MLP neurons of a small language model. Each row is named by its layer, matrix (up: input weights) and neuron, and shows model dimensions 0-95. Each number is 500 + 50 x the weight over its row's rms, rounded and kept within 0 to 999. Numbers have three digits each.
After each neuron's rows, "fires on" lists the tokens most often at its 100 highest values on Wikipedia text that the model never trained on. A number after a token or word is its count.

L5.up115:514496542520580499559483502510553459459519537495429493452525496550530396544524478512504520493522452583462601476490499440585452575563426601538505472446546408589490457478595553552527410474469478486444500428445500472486463517569613486480375453501520442489491422509512508507386569468537475449
fires on: "." 55, "-" 14, ".S" 9, "-re" 4, " Joseph" 4

L6.up194:514506526556440476484551576473498538542540508531473512532508486438498430447480527538572465380616492431467498398466485487434423464645527577545554509502510430477500506504519543496467562555458465516529483506571545541464514522381532446485342397502451503489482519502457425528559562552480543464
fires on: " |" 19, " " 11, ":" 11, "+" 9, "ar" 6, " time" 5

L4.up133:461655454550425498493493528505399509527479454541479422467471415447552531492542498476507526483557413542556527444548536443445463556516418530478661508476446525511522493531550472432544526563430512534477538453565535567431468471448503476520553599487549505440502472495511356550516424480530461596
fires on: " m" 80, " w" 6, "-w" 4

L2.up171:511453506508449506538543543499520543426496469524501472528456567563475475487559514657535434520529534503516467508569479516516455456480440536457615492475624457481562464552455496528420451581482531582403488430468436497550667476532456471447537560558520451476469440521434467488487441446456535468
fires on: " so" 22, " pl" 17, " how" 6, " but" 6, " indic" 4

L8.up280:526576511418515539493403431656471473434431447518518483525469470512505567525474386561562565511413472549481535469471474475493523570525495505455626477567515420500530497451504563466487497508504370521526554428514496508515597570538525473474599499490461558454415493527482518574509550476439469501
fires on: "p" 19, "rd" 10, "-p" 9, " imp" 6, " p" 5, " as" 5

L6.up266:469498529410424446427468510477419484516508499551505473451497431422503515499468499522494480522497494584432522531505501486552487433432513525555534566539475464499447532448558517524565521536560616578497452501508633448567451498493511484589507439577570528458551520468463394542493511488520465537
fires on: "c" 27, "p" 11, "ch" 8, "l" 7

L2.up81:561449475509444512515520413484541431492511569485599480444593512451493524491451504476529483453511483407491521483538490487510506503511531498468616606482418417551489473438533490530455516485523520527381538573482404529520431485547562491552564450487593513319461594507462498450502527474623478532
fires on: " which" 28, " can" 11, " pre" 10, "It" 7

L2.up14:416490501587525510469413529468449509565436584570469475446395563444476510438510550517538574481497606427568511474532519387580491557440522485507518515545549511517539499508546409542477486527451505512514533472488489530456473553506443536513564540515492485546517458515413560428558522505537501350
fires on: " had" 38, " were" 16, " They" 13, " family" 6, "angel" 5, " Carl" 4

L11.up66:509561564468522607422523483447469536432485514480482469501471564532525613469381463470443571474408528522416509416366512446588562552454469550522539510506479478439432552452514573528546595563445456524463589549447502461607546458464520533472481498527486557437494506442452553474494545544548472582
fires on: " (" 13, "3" 11, "\"" 11, "p" 8, "Hz" 7, " points" 5

L11.up109:495567498441532512558506539593489511507536488584568507498510457519397555452522417580368516457396525477514492442471451483552568452413487486508534507472525600536530511524430436448496453561522509629408517495466480406467474453502554495482511459545566503500530564547484546428391536443541506485
fires on: " D" 20, " S" 14, " Saint" 10, " St" 9, " K" 6

L5.up41:553304480487476581525474453432386551493579515461436493507473404516560527539427518519432563546521534478474540449491488363498542533560536581460505549589550472597467516546525495465608520471526542445495522455482456479538572496458507453549511570464565506544384510523454476516615460564518458418
fires on: " is" 18, " part" 13, " |\n" 12, ":" 11, "ific" 4

L11.up160:533582535497470492465409467573482488491501505428448432422514549531479490428523503588430562507417580461606529525435582456553518550538378499503521468457498491588466515481494516505558341427485440494536536604471451472502456495550538541405530517592505532416463482506560422540531526459524428500
fires on: " " 82, " N" 5

L6.up160:468504423450478475459460564504532550509566447488611497486483455499446543518518508514527582469506492530529478460438535500468501507477486545452536455551416486590427517469495454459531555502498533516515435406425578423533510515470572473406551566484477525466441458495496566452536552544605535656
fires on: " of" 35, "a" 11, "ar" 6, "ap" 5, "ly" 4

L4.up199:452607605544533484463432562465480577449479507583475479361428464526479563562524423479540553458558517507478464426589423479456457598512504525530520511465505389523464565542516482480513452444555540514494446482416480443495585485495443529562450539501476442540559552553493476549500484541588484445
fires on: ":" 39, ")\n" 30, "-" 12, "):" 6, "+" 4

L10.up296:523566482481537509490498532456499563504508570486531450491450560559479465534545537655430498498445519485495432464468523477567542575466417459547470477546532504488473558547475558548392517543476492587592582503461442449487493523584475564504410452504445509519469508492426440505583549497448435551
fires on: "\n" 55, "\n\n" 13, "===\n\n" 7, " \"" 7, "==\n\n" 6, ":\n\n" 5

L2.up312:476487543565523522516503537511448490466533492527481450463479495485459601491484521516494446530498496512518516493513630448507496508450434538395565498431533542491483553410469480427583518420454568488512537429461405444572404518510555455502498539500453458502424602405539567531493482439401504583
fires on: " dis" 19, "te" 14, "de" 11, " Ste" 11, "me" 6, "ne" 6

L2.up29:514457473438506572490451596445505455546448483533499498619474460573518450489486456605548515457558411438589515437527554435490502552517480499487498504487546528434455598426552488464512488529459497422514507486464458570551455548471522556527477436599571516481468449518496553446466547568507422532
fires on: " been" 34, " popular" 8, " famous" 5, " become" 5, "\"," 4

L2.up183:515423508471479538500524475404522502546503486537457548594526548484531455490466582489560474533431443469446472523514491557503472511516483569438621539528588419524471499594520548486430489455464481406441388517508453478583499457478542449445448517571462539398574489402509528476601462458496527477
fires on: " |\n" 37, "," 22, "\n" 8, "==\n" 5, " " 4, ")\n" 4

L10.up285:516421499509480532526439528579471481569463471480561541415409517568524491410479499444499469517559471467476389436458507509397522506481552606464530468556488494520481558527447451551499555478546484541440532552525574488487611563541463548471425458588534454558519459553498459611460504547572613491
fires on: " The" 30, " the" 23, " |" 20, "|" 8, " both" 5

L8.up204:417519499490486474464523472535541540462498403495446508499515464524527596419438501590456496506493438447519514455425579471507372459647529515533540407566500485537583462593495416447507472529472452497481486537495408534570487540480442478502525537547569430470514461490523401540516560532467544576
fires on: " and" 50, "at" 7, " but" 6, "," 6

L2.up319:374497553547498470481385482487538506517412510521500478532532393509387489476506531610557460442508539508514437480536490371598433538515470517532469554536543544473445497503547433564536519474543520438530580550453451529510490425484509472535477592425537505545416435386575430460552478461505430494
fires on: " from" 38, " at" 8, " life" 6

L6.up18:506520489519450496415457535489520508505536412503470604448480566523438522525532589458563588499461465502510525501564545525504431483486539453460520551455449527578498522483593477594608406551421551435468508370491477568459533446540549439509465431510508497456455393467472443520500488506471489486
fires on: "." 34, "w" 9, " to" 7, "o" 6, "ar" 6

L11.up247:475561591463493504567459460420571358489438557445469473440500521526508472494555402572528546487475482504460490521481523524443420489526487629469484542623473624456520620586572466507501539495519508566486568534461443537465514480583538383476556548534563518546480565419495535533486466421476530493
fires on: " " 45, "3" 7, " Sant" 4, "qu" 4, " manufact" 4, " f" 4

L11.up172:493484542432506497406445572557437466525516478488493485601495515515483526509424499531461518518473442428452517476395472563493453527568536430486509525493532648477500460531503491481559490526541526536419507503574531434457549533427595353433450553464498522474488551457491472498491480473550440472
fires on: " first" 26, "," 23, "th" 5, " second" 5, "ures" 4

L4.up248:513459601490378510487523448491556521488534515492592498449378553500543545580478534541492495450478512474581463493488516489499414510540560511506610496522540489535525411447538393521435471560400467521571477545415495545527475500502469569554485584475463512500551452418555500527471476478495473448
fires on: "s" 14, "ic" 10, "ph" 8, "pt" 6, "Z" 6, " Z" 6

L2.up201:490566521558510495542507517394458559440515527526490440439462455422463432515486620509492557504491489593433478528477472607502501452500523519460465517523440463599459504552562502621525470486503533615520504531475560506501465516543507483534410506444474468626471591442622426418406484561489382487
fires on: "ich" 37, ":" 22, "che" 9, ")\n\n" 8, "ze" 7, "Personal" 6

L5.up254:532515565426491576482518534430386480527545513474456439518477527477504523435461503486555587426438500609453529464514494580437458519576505521539507553495462558569509595612516429558462411513511495499513359502466485502508497560355418515470505509519481538448578483504398430616527370597408552538
fires on: " " 38, " September" 8, "0" 8, " |" 4, " UTC" 4

L4.up16:455586515494554562626489464454464540521430464455579413457478475563437484525425516556562501541464490484443437474501508547477486517503538551500560464549518529478495580565493566530451520387450503420459454466495479539462489419474415506477474500526469459490544475454448590438625575560482527474
fires on: ")" 46, "\n" 14

L2.up307:537462505515464423493413582469560454482493430437474415552495520525442475526508523467488528516564521559389529412580529492533529541486463519547623495575517440351481525360513527494534515428507388487485429448539528437532504491540501468519480548495540530500441478522459469574450501510476602458
fires on: "-" 27, " o" 12, " he" 12, " what" 7, "." 6, " how" 5

L10.up313:476433482475452537446534500474537450463521492372508516453510535509503542506537520499557521539528502509484436471504506477510585526531462581488376543437504416557538516580499474557551589464633502519378585589471448436500549432486416506507564499387529464500520480470420495573433454525561600540
fires on: "-" 20, " the" 15, "|" 7, "ur" 5, "/km" 5

L11.up88:401417474555464526546508489506524420548550545596453496482532576506508480544515465615465539511463512411493450560540433435523608444508541511489509509501496574512485563436545532466485555473567559644426564567477425485470544436457471475505423558505548552412392488552397417535479465483508518496
fires on: " T" 43, " f" 28, " s" 7, " Att" 4

L11.up280:496564504448375498544478505464498477598604574425474583474464510486443480556501444489481540575447588561532582500473426543470549523549491445446444561551477536510462584511524576464539404498482425471450565494453451537517588545520479379462521463404550505464469469324513400536507493469490508442
fires on: "." 56, " Release" 4

L11.up279:480520549489528440445453466537585573487466544476459443464483519482554509504523507460531523466504536459535535529540438435524488522426399470531583537535564463531493437555600563460496547501407603536479493457554627512484534396539477540520571488469497480377534488441482508524501454508497399539
fires on: "p" 31, " (" 24, "c" 12, "-c" 7, " c" 6, "C" 5

L11.up188:485436439565425469569557551551529453514502616507505490450481576498406513618451448651508532520528433571523485524457479521459578465562438470515566506469504487502512513460539577435595447464524496436517581580468613545470590519534529620523530414501534406527492456459478471507573479459535446443
fires on: " as" 23, "." 15, " most" 9, " co" 8, " Country" 7, " s" 7

L10.up253:572597471664405533498540519544558513551527450510505501502463571476488474539440485478446542475454463493492538578474513442501544509541568461562611463471411524538498490527476535463509440518523416545537488430542457503573553530556446491565507455562528487397418515504544520444477493540440518412
fires on: " as" 49, " so" 10, " with" 6

L2.up32:607415498520504465500422514451433412498534560454622489529513475502457510526549522471436509479417458510532516507512458411484645381504537606514443519506473586566538555438444413462547472468503522577523480464534537461543538478483484473463489503504640513515496497493529516514432471509449468528
fires on: "===" 16, " also" 15, " |" 14, "|" 9, " station" 8, " ±%" 6

L2.up235:466469514544474445501595447446522497448439474517470508575503587469508495385543446533529477512421547343590569413493483497453448492529515502477478540498517458497514565567581509542497510586436548498519534569475493512547478564512436513485506491549406568460567401574504495426487466465575532436
fires on: " l" 41, ";" 26, " were" 10, " ;" 6, "\"," 5

L10.up23:494600453498527509590518500535501550581550550519486442543493494505495507544452557513473519576552538508471448464495489485532493438516516415524502540507469462403506591501466547521496535442420466495542518501559526493471519467446549626502491496578456479444524519505389477468554486410473403547
fires on: " re" 20, " E" 10, "ou" 9, " U" 7, " pre" 5, "U" 4

L10.up310:576478506532507501465503529502533429543395429528475495481516520545574426438411565551495556416505484463491514445538514472401542501488451538513475401601595472441559525491571529392524428399408451507450457488507471537478540574491484524447494463518478608487411476517418478515481466523531490539
fires on: " as" 24, " s" 16, " to" 11, " on" 8, "'s" 5

L8.up187:460520476374517456510507519499494584540429490531444547511522506504459477410581479457506500421529442487527505480492504521440512538538506486563552525451591571485486408504496551527444594620509550477545423503436493512478473463555497487451602534511534488519487505463491572563525558554486417485
fires on: " and" 28, "b" 15, "p" 12, " the" 9, " its" 5

L2.up76:537542475547479512556609452577515493554546483489547423464473585424430531448561558463558459413504624629486507472513549470579562441528545499481407519445478463557517516470526483473452530501482499524446532509353490449538484564566424465498544494555450519451484540466508486482473516496538447488
fires on: "o" 53, "ro" 21, "jo" 5, "go" 4, "io" 4

L6.up314:468605463466506495484504497487499474521485507522387448515551468542591407484542525585452601483501449467463522554482500517489457460527444542493492515457528537487509562574479442559558555537457390466414489460521564600459640540450455583577423509555423533470473562499473458510473412408548505430
fires on: " to" 17, "aged" 11, " as" 9, " served" 9, "ed" 8

L11.up129:478488539535533428544495563458545457527433470503500477530535582543471472561498424502537489539533445427430480538538465489457476505550435487504552481435423390544454515486376506491456518476532450537505539530548498481605517504526536444491538513376555552495607571546486504463479459463509488543
fires on: " |\n" 34, "|" 14, " |" 7, "\n" 7, "0" 6

L6.up174:402569565429501429466523512487551543478452446401509449445428415490516518507512526435487571464573540564446482553511569478558467476418565550506451380403444472532536460430486578540433450509517538499502558551441523546572510444522517560522488502485498393450524544517579516445513446540609561471
fires on: " that" 17, " short" 13, " same" 11, " ca" 9, " %" 9

L11.up132:521469449414562418498422543486524528493584452471549513440492540513533439491475540563498565504453585438484565367568550500492381566486441452529558481516474494520416483577504379518469552569431533474465559542487568412405440439482465540565512467543435448510494521458450488499481490488532451479
fires on: " \"" 62, " L" 8, " “" 6, " El" 6

L10.up228:493493506494558514524496457592637521535348494520505503410473519471466449477483527560476574547529466518519514637479540409550524509528478488496446440514468437526516508485411449527481463463441539625434510553448491408513522464590516420504499449492594576488505476472520445449431504543514571511
fires on: " S" 48, " St" 14, " Str" 6, " ret" 5, " f" 4

L8.up263:419514519488476538478408529557526474443452537580430522514564539483469490496542534517438457515537509519460491462413435474442391588484509512472618549439370480497505559463549579555590494580437508496520501538502428448451458542525460567435436454404444566413489408489565522483488448589577519569
fires on: "\"" 29, "p" 10, "0" 9, "." 8, "5" 6, "}" 6

L11.up276:539584497420555589464442560537434485521443511471518438468467610461494536525544449542457486471538450512578512484367585462457514483508480493413583432521443565518457467457483521445502428503566564541489501526546489446454484471567523515541489486559546590534420503442474489497568502612433440514
fires on: " " 89, "-" 7

L5.up156:550514449503445583457481504392413535504474505508517552535502546476482493413532514523530522575556443499468506516493419511536469429540532567482486574474498501390475438483445465482476418536425534618481610523438522521548440535496462458540495501524528625455420433517444554513481556504467507463
fires on: " p" 19, " P" 15, " and" 10, " But" 6, " L" 4, "/" 4

L5.up79:472537517526619508513511479502506426470512499490497507532502482502411511482543505600432507484534534463481457457492541448518579578502407525404543440548432503484495616442625473543441544520530405528589588516525485548525472492487497368544499418553434426565517485474541451431499502532579413544
fires on: " at" 32, " ex" 21, " Jo" 4, "ter" 4

L4.up153:540536467452487549570513463469520475575542546519512506605491568580391507510440500446488501517443454528486565472447491526484527553483457529582618558465464519570485508505426489541478475513453492491521423424442460524489480453527502459482525493548498644419565438443524557528411490482456676483
fires on: ")" 27, " |\n" 6, " T" 6, " This" 6, ".\"" 5

L10.up76:493526513548437540487481417531499471497533520538562498558532486462505446518584571464477494504451542451398518421394507452572541381498450542472623494521468474514428530391580563528487460485468529510549485419503541502515636510544557489461429516574517430515456586551554456525522502542426495528
fires on: " o" 18, " O" 12, "O" 8, "e" 7, "|---|---|---|---|---|\n" 7, " de" 6

L10.up269:448476452480479436451388435490481641459532482493553451398444520551533464518519515595493525518495564462509463455412462495473507510606491486578513522455541489493548434475543603529441451484506527549487528509485459419500471570492598604456495512406444516603518509451556415502518491454479480484
fires on: " the" 26, " of" 20, " in" 17, " |" 7, "th" 6

L5.up30:608473485484497443459489560553457541575492498459541516504543538577583520492594499515553460376473419514579584434447528506548525520443483469432547529452502534497563489519591538429493441525493579587538476446432449516554432522438485587477466628424445465477486421558545534426472531534501506463
fires on: "-" 99

L10.up171:506500492501421457537500492504454521488535568477533465455500511561434541561558415526446516515483574487510571445513512499526427488539547492493573545463555470462490557517595491417519449513543507497412616506365509623457485409508420409533466547511480501520461483455488519446485572566540475551
fires on: " de" 34, " La" 15, " del" 5, "o" 4

L11.up147:486578471431478522476506418482540411462478497527480529502497530537465541506478520511518528509525496520478530471579485555551482482555438496495536514537449519529528495452502478516464544489557548591489468507483490573389653456451536531479522476544587431484542507502442520582509509520569527576
fires on: "," 19, " am" 13, " the" 13, " a" 9, "-" 6, " written" 5

L6.up126:561464544476501559556431508436424564489516522502571618539506455508454385401403502500429504483466496520416528525478531493461431463583535487519529513472591486523502604544555553498499445510437554570367496411539476480539565503520554542492463467548511529555441510463428387529485537525518473548
fires on: " |" 31, " to" 21, " of" 14, " under" 4

L5.up21:535555540493415560458551500476472530486524447480471487566442507506412485504435454557555513531436455514487584390491567487655455486442578596538388528476502445484524521499530524510473402550455497486500552534472438568482567528544537534511425453506491530568552480435499452461469446505436519476
fires on: " at" 15, " over" 14, "." 9, " to" 8, " met" 7, " around" 6

L6.up90:430543521486458606520445455467549494469529503440532446512503482483493535432517471495473572435570472464574476518528546416487486473472494419411484446506499576550493555422532464512546499522455460497479446560525423428488549579537489528483538576542340435451466519532592433538428471504539433544
fires on: " " 24, "9" 16, ")" 8, "4" 7, "7" 7, "2" 7

L2.up52:500615500587545545533538559529435559518507546444475582493409446511527579499463408523556488449519537449530488491541460494537521450489489490493550531583477542575469497589461486526543508504544551472486519444483440460509587433479543516562471509514543460500380541467506415464504397425431427528
fires on: " |\n" 37, " part" 30, "\n\n" 9, "(s" 7

L10.up71:572467529676478477522491462599520469436475463531423500434542531415499611483465482464545471526438473434431487467507552576486485505572512628426508438546430495459556479473496534426486497456484532462465510542434496565466611471616448449400458540533456522497529469493482403497541581487465523514
fires on: "1" 28, "3" 11, "5" 7, "2" 7, "us" 6

L10.up277:499494458471471425394452494567522521421414536586551485646442529563518448443465521490559532428482576513464493441369492499532493534419535436530554495472550514512466492520575522542411558484496556522433542461501526493492405521487525504525520439444504540570602545586472472494396432534583556461
fires on: ":" 19, " a" 14, " in" 9, " A" 8, " of" 7, " |" 6

L8.up83:477451517486599509527510568476508526462489513560523487463441540532486554563574540555579483477490456547581498480380517390521515484464460516452544519564466453560459539501546492451555504515515447510546507452488570501472525446500442457559392498430567566434533528518517470485588402539551518516
fires on: "2" 27, " in" 11, "|" 6, " election" 5, "v" 4, " |\n" 4

L10.up246:465473544477499503612529367357422471451393473526468562541462561516515519452464451521549476427450497444440516414485498479530491492526595548470452477559529562625452580530519472558531583496498503560419497589507406402559515563455546526464471466496471520433550478456444477528474538491580520451
fires on: "," 73

L10.up256:461454430475377509522466473432475554519534475559494517528518503553411461522473515511509602511476521530459516520504495462534462571452484502531538499522461458444475631518492481515423565591540461461412626485614459538503486498401510481548516573496515586476558442472456518518508577520428510462
fires on: " H" 87, " T" 5

L2.up170:460583477450415579485556444555417526508474525440523555443444485515512440489384557474438540462461517511510430565430493437539462565620420488469476472460515434511393516472471517496547491506503379546477427378523443564502603475489488461473526610490525581515575464534498453446482500501475414547
fires on: "f" 39, "F" 13, " have" 5, " got" 4, "-W" 4

L11.up178:606551534577490516525483513562603564535480604520495537555557552563451481470410544503490459558541496510483493424506466475484432441597553459543601511537503454512389515531639469534506479537367487456532519492541523535427529554553518439480480541462474441406533462486526475431518529403432457599
fires on: " O" 48, " o" 12, " E" 10, "he" 4

L2.up200:586403543518388549508562433502468511481545506389532476459463436513435573478485557539501457458491534478423513449543587537482614495518523502531509417465499390446600534431509439512540494529434485537550499502500588552552530455514470546466518584529529460546485558439459477420517476460555481471
fires on: "che" 22, " z" 14, "h" 10, " o" 7, " ro" 6

L11.up131:512487548499528548546459374509607515508575549526553467530556495505430470521447474453521615490476524471464466469512497484455553471490483602514430518605506530511485506465577612529448536499395554484443476480535570472449470371458468510523496521511454522341486412482504573489546519453511500480
fires on: " (" 15, " on" 14, " Label" 9, "3" 6, " U" 6, "U" 5

L2.up86:518525437639546432533510522531533387467493473459475432456411614597523524555510390518522512559569529511518491457548509527511488515513491556576569458508460440554600507463492540545544508603431548543469391468441585525523537470493477609462517479519520518407488480490464441484463465548490421443
fires on: " but" 38, " or" 26, " so" 19, " rem" 4, " role" 4

L8.up7:542541478463486500494474460625469491480534466454464521463544540559524500621444465510495424553464544505423527535524490503495523421508381546577520476504528429482453556460498553534524430478543499592477520486464482485400517467525545570488486548507552538569518433399523494458518398595512636490
fires on: "1" 26, "2" 11, "g" 9, "r" 8, "w" 5, " E" 5

L2.up120:489478575470471486517533491463465457470587470454461489508526529477583398446453458470487499445535523545567535428593503417443544498522516551498529466481514448518483452584487425486455582506497407506521513622566567538556516527379568522492472481441504573478466527511520451508527486518499448472
fires on: " film" 24, " station" 17, ":" 7, " party" 5, " Party" 5, " Time" 4

L8.up209:551552605480457530507504508517466475592498493516477543558496477477549418617502431547464518522514463479526461466483499464467459545515481449440441470526541520414471510438434439506443561489567470477434472503568472499582505453608559455559497458594420466501557421479515475551455533446544487531
fires on: "F" 30, " conf" 7, "f" 5, "on" 4, "un" 4

L2.up294:460491491493495482506450415528491546414499562566641480472452639552432520621452469481411505413541525539510545464530468463451418449571531482487591532521409526478476478559552496566496527495568528491511513646459493497523474576466501492544526556482517557540426508505615482457455476469514413490
fires on: ":" 98

L10.up14:479531479523587485517458436538476465488453466530459489441398529545565555461495454522478489443430522522554526483506467503470488496510495514587496479422455492432404450448586477407455567504405573422490532478526443571539515452461560491502426550579514535434486618482497438483490406370554581468
fires on: " N" 29, "n" 8, " n" 5, " cl" 5, "N" 4, " music" 4

L5.up201:532518549415587489487401459442490460498547517497635509449474536423565573428493470555527523436581456495513551489489480440443495457542595387490514456463443567512460518536578428626508540558519521542540429527510475549489518498577447503572492489558545402479392453493495466555435540521434499547
fires on: " |" 60, "ed" 6

L8.up25:545444487523505535457539451450490449524484426480480471430501511553462551549491484583441507412510435574521526513523470636508539520503459491516544524484509524501543528383472547510599515545488557507441467443422505479514595447513433649521508497449492505477404499502529458567472479460547440473
fires on: "-" 51, "b" 7, "ap" 6, "an" 5, " a" 5

L2.up237:387595488563476503510466493437506501512570416508437470491585398611465491456525569445501457502478579548490520596484521511577565473485575557468510483396448502526455444512540550491378497522539450618496457507584530572472567446518436519510511551450516557498451505531526556404437487474555551500
fires on: "-l" 25, " |" 20, "-" 7, "-L" 5, "ated" 5, "it" 4

L5.up7:453603495497501502438495526618507541498523408475620510380396498570484463463440515539459456505548435536543467531500438438569540560537477541452514519422463533541596574476483566502678519475426461430508469483436532527567580524579422380425498483535503508523484512448497496489475480434502542482
fires on: "^{" 15, "o" 9, "e" 7, " sw" 7, "ri" 6, "be" 6

L8.up229:393515406549518427448459515437468519474483540482540496535533518529504521494471491599585519512599493385579496513550482481502508560497474433494561496444493571467467456493535502522543462505601434519453464494464560471467535533463485397498455538492537573495510464460545546496483488609466456462
fires on: "0" 19, "." 16, "-st" 6, " to" 6, ")" 5

L2.up262:446516540530586548496530549441452616544484527438441567486503470509441495574502579453529463476523558409550584469473474477569512461435499563471588504486525455598437423488528524520562501472538569504464505467519462483510508484525551422498533448519557493542454538580467538455509453583440601543
fires on: " |\n" 59, " " 7, " Ma" 7, "|" 5, " Ca" 4

L4.up61:415402413469583404434491421481474491524514533499498529580560508480509481475444494508502517508512430541471514474535586538606582510551454541483484516535494531588456453484465604453498488578476519416577477496401511502485499454595516463475586523600474521437389472388532470633541498479500511532
fires on: " and" 42, "ence" 4, "ness" 4

L4.up21:478464596498561495457488492342473480482475444435381502472559474515506646414486441473509531496510546499418491497532495519555482507589499584484432405572522470504514580494534416489463540566490618480516528492419528516590509603535468449476472528473453392452523446540517468465501472508578406589
fires on: "," 55, ":" 15, " and" 15, "\n" 8

L6.up298:566493452429501533492584446444550512477507533506482523491497502493533463569540593480557449457543495468450456552523518514506481559495573481434548487496577484578418552547528559506461513584397506564480657427580415500499486476489457491485588551471510550605504476429429497450570379469488470470
fires on: "b" 22, " at" 15, "v" 10, " W" 6

L11.up27:513510511450495458418460488510445529534449564452452526548476486465484393462537483555498478438483526572417490495494480498492481521517476502577497484424505507528524546514449486563542460480380582557493494461436501475562473518441463548480466509491486559524452543428556537515572646455536458511
fires on: " C" 66, " P" 10, "(s" 4

L10.up168:475470445460524435544462450523506430507480441448452506520500501448407539507491484520559574427451573441591528523581593453515413631552487492584518500514559549519474407447574475519447496529521553428452466485438513610559511396452513614425460491481492454540497460499485481432508525421436494529
fires on: "M" 40, "m" 13, "9" 8, "-l" 5, " worked" 5

L10.up112:449471518433525459485423598553523466470471505542444547479491550510486434492495500505549464508453501438533574499480544501500437526501549545494543603467557510485486473556474610478514528534486522486467530552547414563505563359471481547649487527458559619526437503454407502462466483464569517456
fires on: "l" 13, " L" 11, " T" 9, " K" 9, "it" 5, "n" 5

L4.up109:484470522510480480459613482467546610525519505492500507567537470429512420401421475509476503515540529418487440433540505467545432401593518487526470529519522508550508463581495606502467412581482527545477550476466557595514442609445507531460502575503394503463420445482528462392534465549512426471
fires on: " to" 44, " –" 12, " that" 9, "." 8, " I" 4

L5.up151:532513516457502547565456481562531514482580515478416499490409502571520534480389482560475507454478512493390600481498563502442548498536652540508473525430607445569503455491525497448466509545485416513553535504451469537494501508533482493503397475374481472534546527485409489542564426596563495441
fires on: " at" 19, "ot" 19, " under" 16, " land" 10, "At" 4

L5.up0:399580425403427452512497492452466518438539547487492481481461479573545430550498580480526480463509472639464483540488443488478389585499489502591471543542599474497483551408517581523445515532520430487499526517455476583500469556556517448563444505576573484479459551366455517498556423476528509434
fires on: " c" 31, " what" 15, " during" 8, " cab" 6, " cap" 5

L6.up59:531503388414512510498513440521569574527472458563489448442463510494379479478537494468500546484530573440558462536527460529372505653470475515390580524434495526528453539504486465506473525555474512519488533607505530523518587454483568470406530522449448487484548514472508484519532477527424439596
fires on: " its" 13, "p" 11, "m" 7, "'s" 7, "res" 6, " million" 6

L4.up228:457375607443503519517533368455457516462505452433481510578476496525520521461454449472521480498509568497576486400608431542535569486487507504405586540487514493560388527470474504447555523549516457437562472551551465578499459500495496649527500410432418509526441563485469521410530463487493475544
fires on: ":" 21, " as" 19, " along" 12, " on" 10, " —" 9, " code" 7

L4.up225:521565533430515456502517506491513464491586484470423423537518598496447478425557498571558547529516586447587537510455519461464427580491466537507481486535446496519464460395600463497439428410470493445524429588610460492482571521550611487615461580426418530471562501435464443437525525513415499473
fires on: " " 75, " V" 5, "M" 4

L2.up131:574538489499564604489490401361494469491477552497474457430485459456390612449494517490533562519486457551457487386565482509480449410572549482465517475481417506563483532476434508472607448450556558531529466542488530513467552522596469529523562512473428524509579445498503520425424492496485435428
fires on: " |" 20, "|---|---|---|---|---|---|\n" 11, "|---|---|---|---|---|\n" 9, " Website" 7, ")" 7

L2.up175:491463505594421569419439516522438454467492511507416468427410497535546557517568484443558468505583428484511447453552463421541456499463504583478644448537433522485562493479503490522576477502474554500494420558555523515444565550466486493499475560414583459489462495502418506490545530457483613463
fires on: ":" 39, "+" 10, "ors" 9, "^{" 7, "ph" 7, "):" 4

L11.up118:572521513493590460408537476485420552510534492523530571495462551466524430443489593586456503493517447503440506536480465380571399594482427478487554600470478524415475516524459547486538439535433481509505570505546402401573500510564466566430467526567536579534524487469442477568500509481449503530
fires on: " (" 50, " |\n" 49

L11.up28:463489547533491479561413444547450517538432569572482513499407597507541568473501473555468475528496469455501493521540472414530473536570557484430486535512461574510392493512558509492505534497447550534477474511516465449521555462527550566514463492508543464542516522443589418462531503537487529443
fires on: "," 55, " |" 13, "D" 12, "-d" 7